{"num_hidden_layers": 17, "hidden_act": "tanh_gelu", "norm_place": "pre", "positions": "learned", "bias": "all", "init": "normal", "init_std_qkv": 0.0308, "optimizer": "muon_variant", "weight_decay": 0.0, "schedule": "wsd", "decay_shape": "sqrt", "doc_mask": false, "max_steps": 8050}
MLP neurons of a small language model. Each row is named by its layer, matrix (up: input weights) and neuron, and shows model dimensions 208-271. Each number is 128 + 24 x the weight over its row's rms, rounded and kept within 0 to 255.
After each neuron's rows, "fires in" lists the words (lower case) most often at its 100 highest values on Wikipedia text that the model never trained on.

L9.up65 [124 112 111 100 150  97  84 125 152 117 149 151 122 107  84 109 137 127 160  66 126 119 141 137 135 179 147 139 107  83 118 158  97 131 161 139  88 164 146 117 117 134 140 124 131  72 107 171 107 128 134 127 149 114  99 142 138 142 136 155 118 168 148 128]
fires in: "that", "only", "best"

L10.up1005 [125 106 150 147 140 135 134 112 105 155 100 150 130 156 113 159 145 136 171 119  73 119 154 153 101 134 105  90 131 133 123 140 109 152 138 152 103 133 154 105 143 135 113 139 121 146 126  91 110 157 127 112 142 125 153 129 142 110  80  87  76 170 141 130]
fires in: "in", "worked", "first", "an", "a", "debut"

L3.up936 [151 150 143 109 104 116 129 133 165 138 112 101 115 127 108 122 155 156 105 140 123 119 156  95 119 157 167 115 180 159  62 189 159 121 155 163 124 106 105 110 148 163 161 135 126 146 150 105 102 116 125 140 142 125 128  79 177 152  75 151 121  79 117  95]
fires in: "states", "florida", "oregon", "texas", "company"

L12.up1015 [144 113  91 123 147 121 165 133 163 151 134 149 113 164 112 143 104 105 141  89 127 153 126 116 118 110 150 147 152 121  99 138 120 134 127 118  92 129  91 126 136 150 138 184  95 141 138 133 162 123 123 160 103 127 112 145 143 124  98 175 127 165 127 133]
fires in: "which", "this", "album", "that", "series", "it"

L12.up686 [104 105 132 115 111 133 149 140 120 154 121 148 166 108 102 143 138 134 103 104 119 125 133 168 133 141 125 106 160 181  98 123 142 141 161 193 110 106 159 123 143 116 118 172 117  97  86 104 136  88 133 191 136  95 109 168 150 133 120 142  59 100 165 155]
fires in: "he", "who", "she"

L4.up60 [140 162 159 157 148 139 109 153 120 151 109 136 125 111 121 113 164 123 117 125  99 117 135 128 136 158  99 133 125 109 120 141 138 129 131 118 117 121 140 102 140 206 117 129 156 126 165 136 139 125 103 154 112 127 131 111 111 140 120 146 149 141 104 114]
fires in: "goes", "bernardo", "sphingomonadaceae", "kuzyk", "kirkhope"

L3.up955 [ 88 156 107 117  81 126 122 102 104 140 119 167 126 142 131 137 111 116 129 132 105 122 127  86  96 143 111 158 158  91 105 132 109 116 130 132 134 162 119 143 148 119 141 134 157 134 184 100 132 117 147 118 123 138 109 142 122 114 123  82 130 150 171 128]
fires in: "but", "and", "this", "silver", "then", "here"

L13.up622 [139 122 164 152  70 155 166 119 106 139  98 107 135 199 148  77  91 104 181 140 106  89 151 143 172 131 128 108 143 113 109 149 145  94 129 126 137 139  97 138 109 119 133  77 141 126 135 145  96 135 135 136 143 122 103 136 150 100 160 126 152 112 130 143]
fires in: "to", "i", "also"

L13.up982 [109 126 149 129 168  91 168 122 113 130 127 124 156 143  98 110 120 111 120 111 149 148 134 106 157 124 131 178 125 179  73 147 114 148 120 136 175 165 106 130 134 149 111 126 134 100 117 110 120 140  89 138 124 110 108 161 147 107 122 135 102 119 162 149]
fires in: "an"

L4.up213 [ 75 118 111  79 126 126 121  97 103 128 124 120 117 125 113 121 126 107 104 131  67 130 188  96 141 192 105 124 106 147 143 136 109 138 125 146  97 145 133 161 115 169 135 105 150 158 147 146 155 162 153 141 145 152 130 150 134 124 118 167 151  66  95 116]
fires in: "a", "an", "this", "which"

L10.up698 [141 102 119 185 141 172 152 102 142 104 102 120 115 135  89 123  87 175 159 155 132 146 137  96 115 142 107 111 140  94 134 164 132 145  86 131 152 105 119 114 114 137 111 135 123  70 181 135  89 127 139 128 133 104 151 161 117 114 115 134 116 124 126 143]
fires in: "at", "the", "during"

L9.up428 [137  87 103 136 106 145 158 150 139 149  92 144 142 143 106 113 163 119 113 119 150 131 122 131 146 114 138  84  69 154 151  82  98 128 110 103 129 137 138 108 160 121 105 142  66 144 139 136 134 126 113 146 164 121 138 145 172 190  88 131 122 148 142  98]
fires in: "to", "was", "the", "would", "could"

L9.up367 [ 93 146 149 171 126 126 127  97 155 119 149 135  78 131 140 116  95  97  90 128 147 125 117 122  73 158  88 109  90 172 142 109 128 158 137 121 177 112 143 105 131 118 148 113 146 105 112 161 116 164 134 123  93 103 142 117 111 135 134 104 117 108 162 126]
fires in: "the", "to", "in", "at", "ordered", "under"

L4.up697 [ 99 119 110  94 123 119  93 113 130 136 129 132 129 139 143 115 145 107 149  93 112 117 133 118  75 151 134 116 109 115 170 110 155 151  86 119 110 155  92 132 113 125 101 106 117 159 165 143 111  88 161 116 189 130 132 163 162  90  92 171 115 136 148 111]
fires in: "to", "would", "may", "will", "that", "must"

L13.up464 [131 141 140 134 136 167 182  74 124 151  78  94 133 153 159 145 132  97 163 118 153 108 140 119 133  84 169 145 107 124  90 164 116 154 160 112 145  85 130 114 127 107  93  86 147 109  98 102 109 112 126 136 138 139 117 104 140 130  92 161 124 135 148  90]
fires in: "the", "a"

L13.up612 [116 140 133 146 143  80 120 157 180 120 139 115 100 109 136  83  92 107 182 151 117 109 124 135 115 111  90 115 117 127 116 167 134 156  91 130  90 146 141 153 175 144 111 130 140 102 104  86 133 126  85 135 125 112 146 111 124 164  80 104 127 140  88 116]
fires in: "an", "for", "4"

L6.up883 [129 133 144 157  99 114  91 113 113 107 125 102 137 112 118 102 112 165 131 106 132  99 147 126  89 150 122 102 127  79 150 144 120  74  93 168 142  73 116 128 103  72 133 114 162 134 136 123 114 114 160 173 148 140 134 131 146 123 109  74 162 125 146 124]
fires in: "that", "by", "to"

L3.up673 [123 129 123 149 133  96  65 163 127 139 137 141 110  67 163 123 162 131 147 165 151 131  95 129  94 114 137 112 181 156 142 112 111 112  86 106  92 173 139 146 121  98 121 135 140 130 127 167 119 114 144 100  68 113 138  90  74 129 116 109 132  96 110 122]
fires in: "their", "his", "body", "her", "not", "64"

L13.up212 [ 97 108 101 124  80 110 124 143 132 146 139 152 127 149 146 135 130 138 112 145 117 179 135 132 135 143 132 162 114 111 147 177 112  96 126  97 154 133  83 119  70 140 130 182 125 109 120 139 155 140 150 139 118 118 144  85 126 111 156 130 109 110 125 140]
fires in: "was", "were", "is", "while"

L7.up316 [103 105 135 114  99 131 150 114 132 148 100  90 122 133 124 127 162 147 167 110  95 144 135 104 130 120 171 106 122 145 142 108 122  91 118 115 105 145 107 125 149 139 115 179 147 131 144 113 117 125 124  77 162 157 115 146 151 124 116 135 153 146 126 130]
fires in: "to", "and", "filmography"

L3.up645 [128 151  99 131  94 150 129 125 114 104 139 127 126 124 135 167 197 151 141 121  99 101 120 137 142 167 118  92 152 120 135 104 124 138 137  82 135 142 116 158 128 131 104 162 122 104 199 155 154 122 160 160 157 143 128 153  79 123 146 174 135 111  98 126]
fires in: "most", "be", "was", "highly", "to"

L3.up841 [ 99 162 111 119  95 139 155 117 101 163 127 139  96 107 103 158 108 141  89 149 122  95 158  88 142 163 116  99 174 156 126  94 136 140 121 131 125 153 110 160 150 126 103 109 144 127 114 100 154 109  96  63  62  81 109 113 121 125 162 135 112 152 102  98]
fires in: "her", "my", "his", "your"

L3.up919 [123 123 137 136  60 110 128 168 124 141  83 140 166 145 162 109 108  96 124 112 123 134 117 140 129 156 119 156 110 122 112 169  73 152 145 143 113 111 133 113 147  94  87 109 143 118  95  88 142 114 102  91 158 113  98 115 130 121 143 124 128 117 122 122]
fires in: "that", "she", "this", "by", "the"

L4.up823 [ 97 137 190 112 144 120 166 115 120 106 129 137 125  70 126 103 116 144 128 125 150  91 165 119 159 175  97 109 154 133 122 138 167 159 146 109 131 129 126 137  85 154 146 121 134 110 182 165 148  91 149 124 133 141 116 140 125 137 117 120 131 109 110 186]
fires in: "had", "has", "having", "have"

L12.up980 [ 94 162 148 112 148 119 104 102 145 125  93 130 149 131 158 132 148 105 110 114 151 148 123 155 111 109 164  94 110 119 100  81 127 121 135  85 114 152 143  95 160 112 135 128 132 151 155 174 158  67 144 123 111 138 121 169 184 121 103  97  80 120  90 145]
fires in: "the", "to", "his", "s"

L4.up828 [186  73 132 124 140 141 131 129 162 164 113 162 110 143 173 117 119 156 121  99 140 158 147 127 166  84 106  67  82 114 138 154 122 140 137 170 118 143 147 116 139  96 114 123 168 154 149 131 148 132  98 168 185 163 111 102 132 125 157 138 116 149 148 150]
fires in: "by", "before"

L9.up71 [119 155 155 127 120 148 124 114 105 126 183  96 200 122 134 135 159 107 131 135  83 110 158 123 157 154 144 136 150 126 122  98 144 115 158 131 132 133  91 125 138 161 162 115 148 103 128 135 131 120 119 117 115 128 105 122  97 109 117 149 104  89 165 112]
fires in: "to", "with", "against", "of", "about", "s"

L4.up807 [106 148 152 151 129  92 125 128 105 164 135 152 154 147 167 112 121 145 140 117 103  93 142 115 153 168 176 120 134 140 133 163 113  95 134 140  77  89 111 121 145 135 108 150 137 162 162 142 149 129 148 117 155 128 133 149 132 160 140 128 156 159 137 170]
fires in: "he", "in", "this", "these", "ultimately"

L10.up638 [124 102  75 141 112 143  83 148  78  83 140 135 136 161 104 146 136 181  69 150  74 143 172 133 152 157 113 131  82 108 110 133 128 148 151  85 121 146 116  94 142 101 129 143 168 152 147 164 108 156  96 165 131 124 143 111 115 123 108 136 117  78 122 126]
fires in: "a"

L4.up448 [128 127  91 101 127 120 185 117  94 123  89 108 161 134 150 132 131  78  92 154 112 166  91 129 133 135 130 130 138 125 114 133 103 115 146 137 168 154 116 143 124  98 143 145 167  92 111 111 102 112 139 112 152 141 144 142 159 129 118  75 136 112 137  93]
fires in: "a", "an", "most", "american", "also"

L9.up905 [170 165 147  90  87 105 152 156 116 106 138 106 128 132 118 132 108 120 134 137 122 161 148 112  85 122 119 118  89 166 126 157  99 145 142  97  74 118 107  99  87 103 115  95 150 161 132 101 100 148 112 109 152 153  97  96 157 133 146 163 152 125 139 151]
fires in: "the", "a", "on"

L7.up311 [ 77  93 149 113 134  98 124 142 139 149 110 111 107 148 104 134 100 128 100 155 147 126 114 149 138 105  85 101 123  85 126 130  83 116 141 117 138 128 147 152  87  71 129 143  77 129 156  86  95  86 109 115 146 153 107 115 135 128 172 133 139  70 155 158]
fires in: "the", "on", "a", "same"

L3.up359 [126 140 132  99 117  99 125 114  88 107 138 173 118 136  89 141 125  92  91 124  94 120 119 139  96 110 148 139 114 174 139 111 182 165 171  91 134 148  81 141 122 151 121 133 156  80 136 150 166 131 154 152 140  80 133 145 130 139 142 114  82 160 172 121]
fires in: "and", "the", "submarine", "her"

L10.up51 [112 159 159 111 130 148 100 159 161 158 166 110 100 102  85 128  89 125 107 144 116 156 133 159 112 143 125  90 127  93 138 149 149 140 144 138 137 144 100 144 129 131  89 122 163  85 127  83 131 118 166  94 129 116 134 131  87 111 147  89  92 110 159 107]
fires in: "of", "for", "from"

L3.up510 [ 93 131  83 126 106 133 111 122 119 168 105 151 147 128 173 144 131 122  91 105 104 125 109  88 134 149  90 107  79 118 173 121 100 189 154 103 156 123 111 159 102 111 120 136 163 118 102 178 121 146 143 134 113 123 167 186 105 111 127 114 124 121 160 140]
fires in: "that", "to", "as"

L10.up426 [163  94 138  70 161 172 163 150 111 118 133 134 156 136 115 126 113 117 154 125 151 155 135  84 124 160 105  79 128 160 120 123 133 117 143 138 148 151 161 186 159 126 126 100 143 115 115 131 134 134 120 152 114 194 145 139 125 109 108  95 113  88 133 131]
fires in: "the", "a", "century", "v", "included"

L12.up323 [136 116 109 136  91 143 145  81 120 103 121 151 121 122 125 135 152 136 148 135 116 126 173 116  83 145 113 115  74 156 115 104 151  97 153 126 134 129 137 105 132 112 104  96 140 131 128  85  81 160 138 154 123 119 108  94 106 136 114  90 129 147 153 136]
fires in: "and", "his", "1998"

L9.up108 [133 117 198 125 109 197  96 180 120  70 149 108  80 108 141  80 120 133 107 168 126  96 106 143 129 144 109 148 187 152 183 105 128 139 131 132 143 150 101  90 108  84 171 147 126  86 117 115 123 132  92 150 104  92  97 154 163 119 148 143 183 135 138 165]
fires in: "of", "in"

L4.up506 [145 143 141 145 123 113 131 148 141 101 119 109 125 104 138  94 133 138 110  95  92 122 158 120 124 131 119 120 137 136 119 157 127 171 179 139 138 122  95 119 101 112 150 162 132 139 106 110  89 121 177 126 140 128 102 156  88 171 139 131 170 121 118 135]
fires in: "is", "was", "an"

L3.up35 [177 107 111 137 143 143 108 161 173 116 116 158 114 165 171 125 147 143 108 126 126 100 133 136 170 102 125  87 125 131 150  60 104  92 119 125 130 113 140 121 109 161 111 149 133 128  80 125 107 170 126 138 115 131 163 112 107 104 154 137 167  71 128 155]
fires in: "a", "were", "was", "four", "two", "remained"

L12.up352 [155 131 121 151  64 137 143 173 142 107 149 111 133 157 139  99 115 153  99 163 154 102 124  94 149 140 100 124 129  97 129 118 112 145 123 157  96  97 111 115 102 101 105 117 112  84 132  85 154 112 111 137 135 103  85 130 129 133 112 124 151 130 154 136]
fires in: "in", "of", "at", "to", "by", "with"

L4.up840 [116 156 129 123 157 125  96 116 165  70 118 109 143 118 128 148 121 105 168 139 118 124 124  83 162 176 113 143 122 145 114 110 145 165 147 153 124 131 170 150 152 141 119 115 119  96  82 146 160 159 122 111  51  96  85 127 107  81  97 128 114  88 150 129]
fires in: "from", "a", "the", "26"

L3.up284 [ 88 112 184 143 158 126 160 139 102 132 137 156 144 120 104 176 122 114 116 132 123 146 103 171 152 126 158 122  89 142 118 100 124 170 164 144 139 123 173 119 160 136  86 152 110 116  88 136 164 161 123  88 145 148 130 105 105 129 138 108  92 125 185 124]
fires in: "while", "when", "although", "to", "if"

L9.up792 [166 111 169 111 172 104 124 156 136 146 132 124 120 148 129 130 141 114 141  92 119 151 119 126 121 130  99 114 132 131  88 123  88 155 119 130 136 130 106 119  61 145 129 129 141 154 182 142  87 116 145 106 113 134 108 107 121 120 143 136 160 123 125 150]
fires in: "on", "from", "by"

L3.up347 [108 113 142 106 108 140 105 153 137  87 199 138 130 118 133 148 124  93 136 143  84 139 126 108 140  75 108  95 123 116 140 116 118 101 110 159 129 123 131 135 184 129 103  94 145 122 161 144 134 170 127 201 100 112 108 131 151 134 153  93 145  80 151 117]
fires in: "to", "and", "began", "worked", "started", "of"

L13.up51 [112 157 128 109 152 147 133  83 105 105 109 173 174 149 155 154 106 125 106 104 111 129 112 149 108 100 110 156 105  96 172 149  96 109 130 106  95 126 122 173 115 171 111 123 154  88 149 144  98 123 138 108 104 111 128 154 151 114 135  90 149  95 104 137]
fires in: "a", "were", "two", "three"

L13.up844 [134 120 114  93  73 142 141  99 134 140 143 122  92 169 110 162 124  51 102 122 153 102 115 155 159 111 116 134 105 135 135 128 166 114 148 143 166 138  92 111 123 125 117 140 105 131 171  99 115 134 122 165 158 175  99 141 101 133 125 121 127 120 118 134]
fires in: "the", "is", "were", "with", "three"

L4.up366 [175 123 141 140 127 153 116 170 121 158 146 138 138 137 112 145 156 106 124 130 145  88 119 126 108 162 125 120 121 128 118 106 135 145 163 122 140 125 106 154 121 135 120  94  94 147 164 145 150 155 135  84 136 107 149 118 120  96 165 187 150 108 159 142]
fires in: "not", "t", "noted"

L10.up552 [125 135 174 159 146 124 122 135 145 137 164 110 154  96 107  82 153 112 162 142 139 173 118  96  90 113  85 115 100 152 151 127 160 128 143 169 109 134  90  98 138  72 133 101 122 120 145 153  89 133 144 131 126 138 105 120 124 169 144 155 127 169 140 126]
fires in: "an", "to", "for", "against", "of"

L3.up780 [121 116 111 123 145 129  99 124 111 162 159 138 123 154 109 125 118 129 107 139 113  97 121 160 151 157 148 125 135 140 140 108 134 151 142 114 132 112  81 109 162 141 146 143 107 129 144  79 130 141 145 163 142  93 156 119 175 131 127  93 139 138 163  92]
fires in: "the", "of", "these", "this"

L6.up674 [100 111 100 115 143 142 125 138 146  96 125 126 135 136  99 116 119  99 133 148 108 102 142 118 135 179 107  69 144 123 118 137  99 165 134 137  77 131 149 131 109 103 108 147 117 176 126  72  70  77 121 134 148 110 124 111 143  96  87 116 161 111 145 147]
fires in: "a"

L9.up576 [109 136 149 126 177 118 143 163 131 120 129  86 125 141 171 112 159 126 146 183 136 160 115 167 131 172 111 130 166 170  96 105 111 137 104 112 104 109 106 118 134 121  81 124 128 121 154 106 166 185 142 132 158  91 137 107 106 136 122 109 110  83 110 199]
fires in: "and", "of", "to"

L6.up485 [119 121 113 116 108 146 105 111 114 110 128 155 158  90 158  95 168 104  97 110 115 158 133  90 113 135 173 131 132 146 127 143 119 102 134  94  95 120 122 151 115  99 123 103 148 133 111  92  96 146 172 113 168 109  92  71 147 149 113 144 120  98 139 144]
fires in: "by", "david", "alongside", "and", "at", "martin"

L10.up967 [146 156 195 137 115 179 160 159 123 107 128 110 134 103 146 119 108 142 105  94 108 150 100 113 144 122 110 117 120 162 111 125 126 115 105 162  88 154 118 137  86 103 152 132 121 105 154  74 112 121 139 157 149  82 115 157  86 126  89 153 158 145 174 106]
fires in: "and", "in", "an"

L6.up307 [155 101 123 110 115 101 133 171 124 104 103 111 152  97 151 125 106  92 138 109 153 157 156 124 148 129 141 133 101 125 126 182 137 137 146 102 143 123 127 136 148 110 113 116 107 123 136 142 120 133 146 122 123 130 161 147 126 153 125 130 124  70 118 107]
fires in: "of", "this", "an", "same", "common"

L3.up38 [139 127 120 145 126 122 123 192 143 124 140 107  94 100 143  83 147  98 132 158 157 144 174 155 141 144 132 168 141 139  94 152 150 162 113 167 139 120  80 130 122 120 130 134 169 141 104 140 124 120  83 151 147 178 121 113 107 140 153  88 111  89 145  95]
fires in: "of", "de", "da"

L12.up523 [131 149 137 133 122 141 145 147 103 134 140 108  92 147 102 134 158 110 108 131 102  96 135 180 143 150 154  97 133 150 107 115 113 130 120 148  68 170 109 106  79 135 132 100 159 135 161 131 103 143 149 125 172 169 147 117 100 121 123 120 130  74 138 149]
fires in: "and", "is", "that", "gameplay", "goes"

L4.up535 [135 125 124 101  97 152 145 144 115 113 149 137 117 113 117  98  96 113  80 111 114 146 165 142 137 146 126 112 154 139 137 148 116 101 146 116 158  93 172 123 143 154 140 135 138 167 158 176 153 142 122 114 150 148 115 134 103 140 138 140 128 133 116 126]
fires in: "was", "is", "would", "will"

L10.up807 [ 91 140 129  95 111 140 164 148 105 100 125 147 136  73 125 148 154  91 110 160 128 134 118 152 181  77  90 105 130  91 134 127 128 185 157 136 101 130  88 156 124 117 112 109 177 100  76 177 128 114 154  70 105 123 124 187 147 121 104 116 129 146 143 115]
fires in: "in", "to", "of"

L9.up490 [ 84 129 134 130 143 145 106 139 123 178 152 104 157 122  84 138 117 114 152 136  97 121 182 122 118 164 170 136 129 165 165 142 150 116 112  91 138 145  89 153 141 117 123 112 107  71 118 166 149 159 132 146 120  77 112 129 179 111  99  89 139 116 118  67]
fires in: "his", "he", "had", "her"

L13.up613 [ 94 127 143  87 172 117 111 162 100 100 133  99 119 108  79 103 125 139  96 119 104 127 115 155 134  98 119 124 141  97 122 123  94 128 131 169 113 151 144 142 107 130 122 138 107 151 124 108 120 141 115 114 140 117  76 144 190 110 150 146 126  82 182 120]
fires in: "to", "the", "and", "at", "in"

L4.up791 [113 116 144 130 131  76 141 126 131 142 139 115 116 160  46 138 125 120 131 129 133 102 116 160 154 126 140 106 137 128 127 152 125 115 108  99 161 137  60 122 119 143 103 111 184 126 166 100 100 135 107 151 162 132 133 134 145 125 122 135 104 127 178 144]
fires in: "with", "chesapeake"

L4.up784 [ 92 125 125 139 110 127 112 128 119 117 112 147 145 121 105 107 102 117 139 128 116 128 108 138 135  83 148 119 137 130 183 116 143 139 145 156 142 101 125 127 160  98 103 119 147 100  93 125 126  86 127 164 130 137 164 126 130 167 144 129 111 108 153 120]
fires in: "the", "his", "of", "in", "by"